config = dict(
    d_model=640,
    n_kv_head=10,
    head_dim=64,
    activation='tanh_gelu',
    norm='layernorm',
    positions='learned',
    bias='all',
    init_std_qkv=0.0179,
    init_std_down=0.00449,
    beta2=0.95,
    lr_head=0.00702,
)
MLP neurons of a small language model. Each row is named by its layer, matrix (up: input weights; down: output weights) and neuron, and shows model dimensions 352-447. Each number is 128 + 32 x the weight over its row's rms, rounded and kept within 0 to 255.
After each neuron's rows, "fires after" lists the tokens most often just before its 100 highest values on Wikipedia text that the model never trained on. A number after a token or word is its count.

L3.up655 [ 98 108 120 110 143 196 149 123 128 129 142 116 131 138 119 111 141 122  78  99 150 152 108 151 176 161 154 118 110 120 145 118 133 145  96 133 130 128 157 112 186 123 143  67 117  46 154 100 142 164 144 130 141 141 120 104 140 102 114 112 136 177  84 124 157 107  92 118  86 115 151 102 125 105 159 128 159 119 138 110 116 123  80 156  73 124 158  98 126 142 132 119 183 110 127  97]
L3.down655 [139  61 143 102 118 135 164 161  71 104 157 117 119 143 114 159 148 116 143 112 141 168 104 122 158 176 129  81 132 131 113 121 199 156 135 117  70 107  83 124 116 137 138 142  98 117 161 120  99 179 105  94 149 112 130 187 140 117  92 141 175  81 132 136 144 125 133  88  95 154 116 157 159 119 167 181 122  85 111 132 126 205 122 154 175  90 136 115 139  58 109  92 141 182 139 132]
fires after: "-" 32, "," 16, " $" 11, "–" 9, " £" 4, "1" 4

L3.up997 [122 113 125 120  97 117 142 162  85 143 133 107 113 176  67 106 131  94 123 129 192 130 153  85 138  84  97 180  67  81 153 122 124 162 113  98  83 146 111 132  99 158 141 175  90 161 111 153 137 143 149  82 165 125 114 108 114  82 151 163 178 183 141 141 129 132 142 180 178 137  73 121 106 142 162 149  86 117 140 117 122  51 149 148 105 119 106 106  93 125 111  87 120 140 154 212]
L3.down997 [ 94  67 124 115 151 159 129 120 151 129 159 131 137 110 140 198 126 138 129 167 150 166 145 126 154  92 102  95  88 153 124  83 187 138 134  85  91  74 119  70 137 145 119  98 155  96  96 162 114 150 124 192  94 118 143  87 134 123 149 123 137 161 108 136 136  73 106  76 120 210 132 174 108 108 165 177 151  87 121 104 163 163 149 139 136  70 123 131 197 137 148 131  98 137 128 124]
fires after: " |" 25, "\n" 17, "|" 14, " GF" 6, "W" 5, " Votes" 5

L3.up1168 [163  49 157 105  82 125 103 182 111 226  11 110 171 104  63 167 142 115 119 124 159 182 184 116  80 143 147 137 123 141 155 136 107  65 138 105  73 156 179 139 160  84 128 142  61 185 125 124 114 128  65  60 113 128  91 150 111 116  86 127 120  69 171 158 171 130 100 128 127 118 105 147 147 157 138 145 137  68 136 109 124 137  51 125 126 158 123 148 140 128 185 132 149 139 127 103]
L3.down1168 [193 153 149 125 138 129 143  62 180 117 119 117 105 170 111 128 165 171 111 100 128 145  49 176  91 134 128 162 108 169 111 105 153  94 122 117  84 113 162 126 103 114 154 127 136 150  84 153 111 128 161 164  95 140 152 132  90 133 119 125 117  84 134 116 149 138  93 117 107 127 164 168  77 110 135 117  96  19 161 108 117 151 126 160 118  86 102  88 162 122 139 142 144 150  76 165]
fires after: "=" 51, "cle" 4, "s" 4

L3.up2443 [132 104 136  62 124 124 112 130  96 117 182 144  90  96 135 133 113 124 157 159 138  90 160  61 139 143 178 172  69 126 102 143 144 151 123 109 115 181 134 127 117 165  95 108 179 104 120 130 113 120 144  86 117 174 101 122 150 124 119 106 132 147 117 134 169 119 116 125 139 132 132  98 138  79 204 139 108  45 113 115 141 127 156 127 154 135  73  90  78 128 148 123 136 156 152 179]
L3.down2443 [ 89 107 181 157 134 204 115  87 154 119 125 122 155  97  87 178 135 144 107 118  75 133  96 126 153 149 140 159 157 153 164 116 125 106 162 133  60 137 123  98 102 121 122 165  97  84 110 134 119 115 184  87 101  87 101 107 121 149 109 158 162 150 105 162 150  60 177 154 171 148 152  83 113 103 161 120 148  71 157 107 113 110 127 100 175 110  89 157 133  60 167 159 102 144 121 126]
fires after: "|" 49, "\n" 17, " |" 16, ":" 5

L3.up1302 [105 147 130 123 143  91 140 159 112 105 105  75 108 153 161 125 121 131 102 131 129 151 165 123 136 137 119  72 123 206 138 108  91 172 146 162 102 131 147 141 167 169 124  86  96 124 104 168 119 127 148 160 159 164  97 105  83 137 147 136 157  90 152 145  99 129  73 120  91 170 125 148 177 132 188 135  91 121 136 179 200 125 150 150 124 220  42 168  93 189 113 160 154 115 165 168]
L3.down1302 [149  97 203 142 137  82 136 153 145 127 137 145 148 152 128 107  82 149 144 156 147 113 120 125 182 110  61 158 109 143 143 111 159 141 118 110  93 110  44 188 141  88 163 153 143 132 138 137 137 129 154 176  87  83 120  54 148 109 183 115 147 177 122 132 122 114 138 141 110 112 134 116  61 108 164 139 125 158 114 121  97  68 134  87 192 141 147 128 150 126  59 165  91 136 160 144]
fires after: " the" 28, " In" 15, "In" 10, " 18" 7, " in" 5, " ten" 5

L3.up2345 [142 105 151 155  86 144 140  94 162 163 174 135 177 145 148 108 143 132 112  98  99 111 168  99 133 166 129  79 141 128 118 102 132  94 114 142 143 151 131 125 129 142 154 132 121 126  88 161 121 135 126 133 178 115 165 129 153 135 142 169 102 105 124 150 117 126  62 114 100 119 132 129  92 109 118 106 139 149 176 170  94 102 124 115 134 160 133 119 105 170  97  89 119 111 133 111]
L3.down2345 [ 97  99  79 175 106 149 159 147 111  89 123  86 127 164 118 115 167  96 184 145  83 140  79 123 140 161 106 142 138  99 100 104 122 129 125  50  95  98 128 157 171 129  77 143 191 171  88  19 106 200 182 154 188 107 116 154 176 114 119  81 187  88 107 115 148 129 151 141 162 106  82 135 115 143 136 112 136 136 133  91 143 126 133 130 146 141  88 159 128 129 145 104 124 130 141 105]
fires after: "|" 48, " |" 47

L3.up2220 [132  88 134 113  98 101 115 131 111 146 129 142  89 200  85  99 160 130 166 132  90 127 161 130 120 125 125 128 160  94  77 103 124 125 114 127  89  89 150 134 116 155 134  73 166 104 111  68 127 172 112  97 132 139 164 116  76 143 107 100  89 176 178 119 144 105  81 119  80 138  92 110 109 103 117 158 171 159 128 139 147 104 130 176 142 160  94  99 130 119  84 119 115 135 178 127]
L3.down2220 [169 117 130 154 115 137 185 118 100 171  98 213 162  94 155 122 154 172 109 172  92 120 156 112 185 124  69 137 145 117 133  99  99  58  80 134  55 236 145 170 142 192 103 137 104 152 135 134 121 176 154 172 128  98 152 122 172  93  77  68 109 160 172  63 149 153 173 116 170 167 128  83 103 113 184 142  88 100 118 120 140 156 128 147 101  99 169 143 121 143 141 129 106 147 114 134]
fires after: "." 23, "'" 12, "dale" 11, "," 10, ":" 5

L3.up2558 [151 112 113 109 172 154 158 113 104 164 113 105 190 151 140 134 137  87 154 130 109 159 148 185  79 142 146 154 158 100 106 129  71 104  79 120 110 190 116 148 165 125 138 182 111 139 121 164  70 147 114 164 126 126 157 152 153  87 116 108  93  58 187 146  90 124 151 192 142 120 138 134 106 151 128 133 156 144 137 128  99  88 135 110 151  96 139 104 141 140 132 130 112 177  98  79]
L3.down2558 [134 150 144  89  94  88 119 162  95 126 123 188 107  50 138 158 104 112 133 114 109 170 133 111 124 143 182 124 106 156 102  93 112 170 201 166  85 150  48 116 139 149 100 124 164  92 115 162 127 121 104 214 114  67  97 166 147 129 123 129 129 130 130 194  76 141  73 134 157 169 169 139  81 133 156 104 131  63 117 111 145 102 154 107 119 115 101 113 164  92 113 125 144  93  99 211]
fires after: "=" 66, " player" 4, " |" 4

L3.up1359 [232 125 186 166 122 108 140 185 118  92 123 134 133 127 187  93 163 138 125  77 140  99 161 124  93 154 114 109 124 133 132 187 156 106 141 114  79 144 130 107 133 145 123 178 112 115 101 152 124  95 114  96 112 187 173  98 121 111 119 126 115 176 134 159 131 143 126  78 192  94 133 106 182 113 117 144  82 182 168  78 129 134 147 170 141 112 135 123 121  88  85 117  51  99 132 119]
L3.down1359 [177 129 143 130 165  96 205 128 160 109  83 134 113 132 135 109 112 138 139 106 103 123  72 117 148 155  87 165  94 122 142 119 134 153 122 139  96 119 114  85 114 137 161  87  96 142 105 193  49 162 125 115 113 144 103  82 149 102 128  98 112 131 144 147 118 116  64 163 180 127 108 125  66 186 120 122 107 156 153 119 138 139 150 101  88 112 138 123 123 125 178 121 119  89  97  96]
fires after: " |" 46, "  " 14, " at" 12, " the" 4

L3.up2388 [101 131 110 192 158 138 135 138  99 128 193 134  96 177 173 151 180  83 135  84 189 143 136 123 123 189  75 109 189 162 126 138 162 123 150 146 124 151 119 184 196 172 157 137 193 139 108 139 154 143 168 116 137 114  63  98 138 117  62 110 138 137  88 180 148 143  76 180 115  65 157 141 126  93 156 147 105 117  95  75 134 136 115 121 149 189 109 165 138 155 155 170 180 149 176 124]
L3.down2388 [101 104 101  93  75 138 132 113 111 129 138 188  73  51 104 147  84 104  33 123  61 144 105 174  86 201 150  87 117 132 136 145 174 138 117 136  80 105 108 120  92 128  69 144  92  94 148 100 171 135 146 171 115 123  85 176 128 152 144 100 164 162 150  80 141 130 143 158 115 179 134 194  89 138 121 167 111  82 136 141 152 157 134 122 199  81 165  99 125  90 103 111  93 115 104 127]
fires after: " the" 63, "The" 7, " The" 6, " In" 4

L3.up300 [158 128 112  99 122 170 103 115 133 142 127 132 146 186 156 146 120 119  81  57 100 142 151 109 112 115 126 112 137 132 175 139 179 131 128 197 139  88 101 115  80 156 105 114 132 125 129 174  60 156 114 115 153 146 121  88 112 125 114 112 127 136 100 100  86  88  95 118 174 191 170 118 112 183  98 139  91 154 154  83 112 132 150 130 130 135 113 136 146 162 140  87  89 120 174 110]
L3.down300 [133 115  99 196 105 149 170  92 118 110 135  56 200 113 101 127 168  76 137 108  73 195  90 128 145 102 120 160 136 124 108  58  98 166 160  85 104 146  94 127 186 121 109 139 156 134  82 116 112 158 136 153 147 108 147 107 193 157 165 151 171  74 178  68 166 148 139 161 122 156  89 166  99 106 128 130 121 158 132 151 115 139 105  70 119 191 175 166 118 139 179  86  84 131 161  98]
fires after: "  " 55, "1" 6, ")" 6, " |" 6, "4" 4

L3.up1578 [ 75 147 141 164 197 128 143 164 125 127 166 136 106 128 113 119  74 142 133  81 150 138 150 173 106 119 142 135 112 107  91 119  96  56 217 124  86 102 139 149 143 108  77 102 161 164 126 229  70  84 141  71 167 132 116 166 104 113 117  91  51  77 173 138  68 113 119 173 123 102  77  77 113  74 169 114 134  87 138 108 105 109 168 128 212 142 121 115 110 149 114 140 190 114 142 157]
L3.down1578 [135 121 209  83  80 124 152 116 133  98 119 184 110 143 162 124 129 145 111  93 199 106 154 118  94 146 140 150 126 152  91 127 119 114 134 132 112 150  94 139 127 159 173 198 182  79 115 154 120 102 169 128  44 122 115 120 106 107 171 131 102  93 219 101 130  82 139 187 101 159 174 134 102 128 156 150 116 117  99 106 132 128 126  99 147 158 111  78 137  96  84 121  78 143 135 143]
fires after: "=" 27, " is" 26, "," 12, " |" 5, ")" 5, " was" 4

L3.up1912 [154  81 128 103  93 157 125 179 108  70  59 121  78 140 160 103  82 119  83  86  96 125 117 192 120 134 116 138 162 147 183 117  80  61 120  85 119 117 143 136 150  79  93 100 128  75 107 180 188  77 139 122  82 126  93 126 141  66 152 106 109 136 150 118 131 130 177 110 142 186 185 194 140  79 109 111 147 140 104 116  60 126 166 118 106 193 111 142  95 145 145 126 137  99  85 115]
L3.down1912 [171 149 101 133 155 200 166  97  71 133  93 171 116 147 107  32 106 104 128 152 101  98 106 129 208 113  93 114  75 106 180  92 121 118  86 116  63  59 117 126 122 103 107 126 145 148 142 113 124 119  99 133 130 135  64 142 159 121 121 173 150 109 147  84 164 185 183 148  85 136 130 124 175  92  96 169 103 175 163 106 173 172 120 199 135 129 121  97 137 197 138  88 131 146  71 107]
fires after: " to" 50, " in" 6, " would" 4, " not" 4

L3.up1080 [136 168 126 152 117 103 155 108  77 122 101 106 173 109 108 112  95 116 158 116 132 154 166 110  79  77 175 159 198 139  71 140 129 127  41 111  85 114 108 150 135 119 118 133 133 164 116 145 119 169 105 111 121 148 137 113 127 148 101 117 160  95 110 149 125 121 149 146 135 139  89 129 109 131 137 145 107 123 109 131 120 154 146  94 151 157 105 110 100 128  73 182 141 161 147 186]
L3.down1080 [ 67 117 133 124 137 184 112 177 144 142 135 114  91 112 125 113 104 126  80 123 177 129 114 141 197 169  98 107 101 131 176 117  90 139 137 134 131 101 150 107 124 129 129 115 161  90 154 102 144 158 129 104 193 128 120  91  77 167  81 106 107 137 201 196  70 148  90 103 119 135 189 113 114 156 163 123 160  99 134 106 173 129 158 107 140 119  83 113 170 122 163 129 190  64  97 144]
fires after: "=" 46, "." 6, "|" 5, "\n\n" 5, " |" 5

L3.up2164 [115  86 128  75 137 111 137 181  98  74  79 163  93 158  79 124  80  91 137 114 112  76 150 108  75 161 157 120 177 166 159 119 107 126  95 158 129 132 172 167 159 140 169 179 112  93 110 169 110 147 147  98 133  67 154 125 172  96 128  91 140 133 129 154  87 109 162 175  93 146 226 157 114 198 154 123 108 169 187 129 143 136 106 131 149 167 116  85  88 133 120  77 114 168 166 113]
L3.down2164 [123 181 144 174 103 170  93 170 115 138  96 124 197 140 114 115 100 162 134 113  89 105 138 156 144 138 125 128 168 132  77 125 116 145 127 119 255 140 138 148 124 142 136 116 114 108 106  91  69 182 130 147 165 147  86 178 119 103 123 147 152  97 106 160  95 162 139 135  91 146 101 142  93 110 136  99 170 149 140 114 135 150 118 123 170  82  97 147 106 117 158 152 101 129 132  67]
fires after: " (" 18, ")" 14, " were" 8, " are" 5, "}" 4, "]" 4

L3.up1878 [153 127 135  96 131 106 110 143 128 117 100  94  80 147  76  89 120 161 125 127 105  76 148 168  92  90  89 104  78 121 167 132 118  79 104 140  94 160 112  70 177 102 118 196 136 128  56 155 112  99 152 143 136 130  95  95 178 112 101 143  67 103 140 124 146 134 156  82 145 133 128 117 149  84 114 119 123 119 120 140 151  97 172  81 140 132  73 156 143  94 173 175  58 150 136 103]
L3.down1878 [137 104  96 158 114 180 130 105 152 162 117 136 159  72  87 147  89 126  85 128 143 111 127 102 149 151 144 102 112  45 193 149 139 101 173 127 180 155 115 100 138  87 111 120 178 170 177 141 156 109 134 153 132 148 109 132 150 125 113 127 116 202 152  71 107 150 129  92 128 123  92 150 109 137 113  92 182 117  70 168 134  86 130 164 103 103 122  98  53  82 125 129 113 127 114 105]
fires after: " the" 38, " a" 13, " The" 6, "th" 5, " in" 5, "," 4

L3.up902 [209 157 119 161 174 174 100 140 134 100 101 138 117 150 161 136  97  68  73  84  86 104 148  95 118 137 134  68 148 119 144  96 121 140  97 121 142 120  97 184  95 139 179 115 125 103 113 177  98 104 122 139 173 156 156 120  98 205 168 151 126 115 100  99 112  83  73 144 134 160 136 119 103 159  80  92 125 185 129 107 109 164 109 132 127 137 111 138  95 159 171  87  62 153 175 120]
L3.down902 [158 131 201 135 115  66 103 125 132 130 146 133 140 178 102 146 207 111 146  83 112 133 134  96 150 151 117 168 138 107 141  83 145 127 138  72  73 133 139 188 110  93 105 135 201 140 156  97 131 121 139 111 130 128 159 169 195 157 141 158 108 134 138 140  98 177 152 134 123 141  66 195  90 128 131 169 150 103 122 114 143  81  89 116 122 168 209 155 155 137 136 120 122 189 125 110]
fires after: " |" 66, "|" 17

L3.up1123 [116 186 125 114 110 130 110 163  85 165 146  98 132 153 122 127 114  90 139 167 185 157 187 171 144 127 102 120 131 116 117 177 146 127 183 144 108 106 166  94 169 120 166 154 178 138 129 124 141 131 186 145 128 108 118  49 127  66  76 164 117 123 177 124 139 132 109 136  97 137 125 100 175 138 162 101 138 119 110 164 125 113 112 166 127 172  76 185 132 116 154 179 136 112 144 149]
L3.down1123 [ 59 126 104 124 150 102 109  82 182 128 146 172 113 105  86 120 104  85 136 130  86 182  98 151 126 151 115 151  99 122 140 142  97 116 136 107 199 110  58  93  73 122  75 149 135 163 150 157  71 134 104  95 159 117 169 161 149 115  99  93 142 154 138  82 103 115 133 119 126 123  95 188 128 102  77  94 179 139  89 201 142 184 113 104 121 137 169  88 127 100 139 128 114 110 103 128]
fires after: " the" 37, " The" 15, "The" 8, " h" 6, " bi" 4

L3.up118 [173  63 192 117 113  99 144 118 138 144 105 127 192 109 150  71 137 102 149 111 118 103 133 129  65 153 111 110 180  95 157 157 114 110 112 120 142 110 166 163 133  79 182 159  64 138  92 171 103 139 166  99  87  99 143 116 152  94  99 144 106 180  79 174 113  77 125 104 133 150 169 140 121 161  79  94  92  98 126 110 146 114 130 121 111  94 116 105  89 119 126 192  61 139 132 148]
L3.down118 [113 179  91 120 126 200 165 105  86  75 107  82 131 131  66  94 118 149 107 120 113 175 114 110 153 128 134 142  55 176 127 103 174 167 145 116 175 148 102  86 117 128  53 177 131 114 137 133 113 145 127 130 117 140 124 117  95 167 172  61 196  47 131 138 105 123 178 113 160 121  75 142 145 102 159 118 162 144  98 164  67 138  92 151  96  63 157 177 117 143 161  78 161  52 127 122]
fires after: " \"" 26, "\n" 12, " (" 12, "\n\n" 11, "-" 9, "=" 5

L3.up1019 [184 109  86  97 162 119 119 132 110  96 136 149 120 236 152 136 113 136 106 194 141 132  95 138 142 230 120  97  97 111 116  85 147 116 118 149  96 152 184 151 121 139 153 131  97 128 136 151 105  58 104 118 104 101  81 117 154 136 167  70  64 102 123 157 111 111 116 133 161 147 167 168 113  96 158 182 137 149 170 131 143 139 126 164  89 103 104  94 114 144 172  73 193 141 123 167]
L3.down1019 [ 66 118 136 172 201 114 116 136  95 110 154 142 107 124  87 131 103  59 140  54 103  93 100 112  85 155  98  95 145 154 113 133 172 127 171 145 153 192 154 133 131 143 106 146 105  79 156 124  79 163 132  94 136 132 157 158 153  77 153  82 105 145 205 139 101 158 146  96  96 125 150  94 104 114 125 106 130  78 119 151 127 136  60  84 114 126  95  74  66 138  73 106 135 174 105 144]
fires after: " was" 21, " is" 18, " be" 8, " the" 8, " a" 5, " been" 4

L3.up1161 [150  81 120 161  97 208 130 117 143  89 179 162 161 185 105 127 185  51 155 102  97 167 178 100  94 185 142  89 151 140  94 106 117 137  77 116  87 139 134 125 119 148 134 137 170  75 101  85  83 116 133 151 127 103 178 130 169 143 121 123 162 140  37 171 140  93  61 131 125 160 101 203  72 139  88 108 100 160 142 103 126 125  87 140  72 169  79 169  94 185 145  93 108 136 191 108]
L3.down1161 [ 81 184 162 122 123  98 130 117  93 102 176  96 129 137 127 213 174 179 143 162 165 114  93 142  99 152  70 135  70 116  91 142 126 156 103  70  88 123 195 152 189 135  88 100 151 160 154  38  98 144 174 148 157 106  81 140 146 100  86  90 138 120 144 132 117 199 162 109 110 134 117 111 110 115 186 158 153  87 117 162 161 154 106 119 171 106 135 160 141  74 155 143 156 183 139 146]
fires after: " |" 37, "|" 26, "." 4, "  " 4

L3.up674 [111 154 101 195  99 131 127 123  85 120 159 117 106 123  81 131 156 113 151 116 100 143 125 132 151 142 189 169 120  82  54 133 116 128 119 105 110 119 128 141 131 131 125 157 150 151 104  95  63 123 148 100 146 164 172 113  85 101 201 142 149 146 109  95 137 108 132 133 160 105 159 139 126  84 113 113  79 122 129 127 158  86 127 163 132 140 128 129 126 134  85 193  97 127 188 104]
L3.down674 [132 178 102 142 130 127 192 168 111 122  80 145  76  85 105  99 177 123 107  70 132  89 183 121 154 157 133 132 121 128 142  84 127 110 111 142 223 162 150 166  80 130  83 147 122 121 137 198  93 145 107 120 166 155 134 110 157 147 203 144  77 163 112 138  59 160 157 104 167 104 128 132  83 103 143 152  76 128 149 101 137 144 119 156 139 108  99 127 125 143 186 111 131 182 152 145]
fires after: "." 33, "," 25, "\n\n" 10, "\n" 4

L3.up1378 [157  98 153 190 108 103  79 108  68  81 101 143 133 193 200 207 163  71  69  98 132 165 144 121  54 122 109 125 130 146 155 185  81  88 133 138 111 176 174 125 183  94 102  89  98 177  91 170 164 115  95 135 121 132 113 154 157 130 117  90 157 168 148 103  88 156  87  89  69 173 151  95 182 116 153 119 110 159 124 148  63 127 126  89 116 214 135 144 144 164  99 136  80 132 183 158]
L3.down1378 [ 61 193 161  84 212 152 119 117 177 113 148 201 138 122 125 123 123 131 174 174 162 153 120 124 166 114  67 105  86  81  87 124 112 134  61  44  92 149 183 156  84 149 167 154 179 140 179 111  97 155 162  90 167 134 149 116 116 124 100 109  90 125 150 167 145 134  89 158 112 129 152 143 112 125 118 167 136 150 124  95 100 134 139 147 127  83 114  91 156  72 151 148 115 127 123  54]
fires after: " to" 38, " in" 12, " the" 4, " on" 4, " at" 4

L3.up2550 [106  80  92 160 179 157 151 117 123 101  76 108  72  98  85  96  75 104 106 143 100 137 158 172 111 181 137 123 148  75 108 163 111  82  90 138  91 161 120 151 117  89 107 120  96 149 114 104 143 106  62  96 170 137 150  78 137 111 145  70 113 156 108 148 106 131 126 159  55 162 158  67 105 106 103 128 104  92 173 114 120  95 120 138 168 130  58 126  68 130 126 158  73 117 145 118]
L3.down2550 [153 134  83  88 151 130 120  84 115 150 173 223 171 132 125 147 170  90 130 140 138 150 133 116 163  94 146 105 128 132 172 163 140  89 147  52 255 129 140 133  90 116 136  74  92 172  82 136  85  60 154  84  88  50 181 161 116 131 124 183 149 150 152 112 127 128 110 121 112  86 159 100 128 164 115 119 166 140 157 170 118 194 116 140 141 127 126 125  91 125 143 140 115 102 144 118]
fires after: " |" 40, "|" 11, " (" 5, ")" 5, "-" 5, " Bronze" 4

L3.up2285 [124  91 119 131 102 103 136 167 122  97 138  92 136 156 128 104  87 173 122 147 154 120 123 147 176 164  84 108 114  31 113 134 112 118  93 192 107 143 129  57 165 128 144 123 161 113  72 143 113 103  69 151 127 150 122 135 179 153 153 149  64 148 109 143 136 108 137 198 105 136 110 111 137 111 108 104 109 168 182 131 116  95 189 192 128 164 146 162 133 154 143 177  82 129 109 105]
L3.down2285 [124 111 161 161  76 110  87 131  67 146 121 174 136  89  82 113 125 103 154 114 105  68 143  88 152 128  89 128 112 160 102 102  76 146 213  93 131 140 185 226 122 135 115 140 102 131 124 120 113 122 159 140 105 147 124 158 102 124  83 129 172 112 132 190  69 137 100  98 141 181 124 139  87  81  93 123 186  36 112 143 132 117  53  79 157  98  93 141 110 117 155 113 136 116 124  93]
fires after: " a" 47, " an" 7, " is" 5, "," 4

L3.up2400 [117 174 201 128 135 107 101 189  98 104 104  92  73 162 122  97  97 122 125 110 140 100 151 119 160 120 119  88  87 122  91 126 128 140 167 105  73 130  50 160 154 152 142 167  99 175  95 115 105  88 147 138 176 122 121 110 154 122 160 164 201  92 172 133  69 144 137 126 132  50 125 120 115 136 135 138 144 114 151 110 141  72 116 134 206 179 140 142 130 148 140 173  71 138 123  78]
L3.down2400 [167 135 153 107 113 123 162 112 114 196 181 159  85 139  95 152 146 156 140 119 147  35 166 171   4 141 121  83 145 133  96 155 121 154 156 136  35 137 129 152 137 142  88 102 213 126 148 128 135 158 156 181 118  72  79 161 171 155  93 157 123 139 111 175 119 139 170 171 129 160 167 170 112 167  74 114 140 209 114 106 114 120 128 105 144  99 108 109  91  94  77 131 162  99 125  79]
fires after: "\n" 34, "|" 28

L3.up1397 [179  75 152 183 122 126  99 113 147 131  76 139 122 156  26 129 130 119 146  97 169  88 169  91 142 159 132  82 161 147 144 117 142 154 123 150  94 101 190 152  73 109 108 128 104 116  86 139  89 144 116 126 125 126 123 120 124 149 162 177 161 136 118 148 137 111 104 128 149 145 102 102  75 147 102 163 129 116 120 104 100 119 113 116 105 106  82 102 106 139  90 115 109 175 155 178]
L3.down1397 [186 140 152 108 149 152 135 136 128 171 138 126 100 149 109 156 132 159 159  74 107 154  98 127  72 189  87 146  64 160  61  79 127 145 178 131 131  98 126 127  66 165 102 148 117 142  84 137 165 135 129 195  95 126 134 116 121 176 186 146 133 148 166 132 144 182  70 154 137 109  27 104 132 131 119 124 115 123 147 110 106  98  75 139 176  72 120 141 179 139 101  52 138 164 143 160]
fires after: "|" 44, "-" 19, " |" 17, "=" 5

L3.up1720 [117 152 126 201 142 121 103 194 101 128 114 133 124 129 201 119 148 116 131 152 149 136  61 182 116 132 156  62 115 157 107 172 136 137 144  85  87 173 123 124  93  99 151 131 105 172  97 139 149 128 128  17  82  93 127 116  97  77  57 202 170 157 103 123  97 101 164 166 115 123 169  70 179 158 160  76 119 144 111  76 119 140 124 164 117 106 144 154  67 104  92 126 161 195 114 118]
L3.down1720 [135 131  99  88 124 165 159  80  96 134 114 165 214 117 101  98 127  71 101 102 155 153 121  99 143 151 107 149 140  87 139 138 146 145 124 103 123 121 179  55 105 124 115 155 124 135 150  97 138 176 183 133 165 107 101 159 108 143 134  98 123  96 168 130 148 140 125 187 104  88  79 134 133 124 179  86 165 115  98 167 133  96 154 135 136 158 134 123 120 149 152  97 138  84 149 160]
fires after: "|" 37, "-" 13, "\n" 8, "," 6

L3.up1667 [115 114 162 193  74  77 129 194  99  77 139 140 140  94  82 114 115 102 116 108  98 147 187 154 196 161 144 119 165 125  82  55 126 139  76 181  86 117 145 167 145  95 116 119 165  84 171 115  79  93  78 138 213 206 120 142  73 143 126 106  92 152 143 174 149 146 127 113 133 229 152 166 132 139 113  70 105 192 114 108 181 184 108 145 149 211 108 120  89 146 119 132 144 163 149 117]
L3.down1667 [145 135 144 148 126 156 176 171  89 118  83 135 103 108 163 176 109 110 118 134 132 129 197 109 151 169 112 128  76  85 129 109  80 191 115 158  88 124 187 154 143  87 129 136  98 113 114 124 136 149 134  88 113 147 186 115 160  89 134 109 156 126 140  93  91 133 130 132 165 132 145  94  64 129  86  84 105 142 113 127 118 146 128 127 142  53 152 178 152  55 138  56 140  92 166  88]
fires after: "." 37, "," 11, "\n\n" 10, "\n" 9, " addition" 4

L3.up1265 [177  56  94 119  83 168 135 134 135 121 136 131 116 160 139 143 138  56 138  43 111 109 164  91 147 135 132 116 148 137 125 119 192  94 119 154 121 158 105 147 134 157 171 172 121 107  76 155 123 113 144 121 158 108 146 134 177 163 119 100 113  76  93 115 167 118 126 132 121 137 101 177 137 122 127 130 128 162 102 129  56 101  95 159 101  92  88  75 114 176 170 107 110  91 168 170]
L3.down1265 [150 110 155 157  93 121 112 122 109  86 142 137 125 127 108 131 149 103 132  65 121 108 131 119 122 151 115 158 161 134 117 115 142 173 141  98  18  82 177 131 107 123 176 114 138 131  95  97  75 172 144 137 132 116 145 130 164 142 145 152 167 152 121  97  88 180 120 139  80 104  63 167 127  71 119 124 177 180 164 136  93 127  85 136 136 141 172 174 136 141 129  52 128 161 151 118]
fires after: "|" 35, " |" 33, " was" 6

L3.up386 [175 134 186 184 111 111 141 135  98 105 136 132 113 124 121 127 130 131 139 106 110 120 101 114 146 114 168  95 115  53 123 133  93 148 139 139  94 106  89 168 196 120 114 162 188 152  84 111  83 111  88 137 135 150 157 100 128  97 112 146 158 118 104 176  94 118 128 129 142 157 160 102  96  89 185 138 138  68 100 145 143 125 151 165 141 114 118 129 132 103 123 157 105  86 142  95]
L3.down386 [111 109  55 121 110 192 147 113 179 124 146 141  89 143 139 100 132 112 155 143  83 138 130 120  69 160 105  70 141 131 114 136 121 177  92 144  70 156 169 151 109  60 134 107 173 134 127 129  90 195 115 143 145 112 107 183 152 102  94 131 113 161 141  86 146 179 154 108 145 179 131 144  55  82 123 145 190 178 204 104  88 153 147  99 153  99 118 130 117  99 133 121 151  81 137 152]
fires after: "\n" 35, "=" 26, "\n\n" 16, "." 7

L3.up1538 [121 100 132 101 103  96 145 130 114  92 144 104 131 138  65 121 154 101  50 137  99 123 155 179  70 186 128 168 143 116 210 129 159  98 112 179  90 198 146  98 166  76 132 194 107 126 129 147 110 107 114  98 124  88 153 154 118 137 153  82 124 127 137 165 136 139 100 140 128  89 139 165 155 103  99 105 105 177 101 164 180 193  94  99 129 176 127  77 106 128 146 139 105 143 143 114]
L3.down1538 [142 171 123  95 120 144  99 148 152 139 139 150 177  75  96 133  81 195 177 102  66 115 146  95 173  66 164 104 177 168 101 126 152 159 130 131 116 151 144 151 130 129 130  52 183  88 157 108 165 117 122 191 146  88 111  96 121 108  82 149  90 154 111 133 129 163 123  97 161 139 165 186  89 131 117 127 145 119 144 147 106  55 190 188 126  83 128  79 144 119 135 125  90  93 156 204]
fires after: "=" 20, " =" 14, "History" 8, "  " 5, "ion" 4, "PS" 4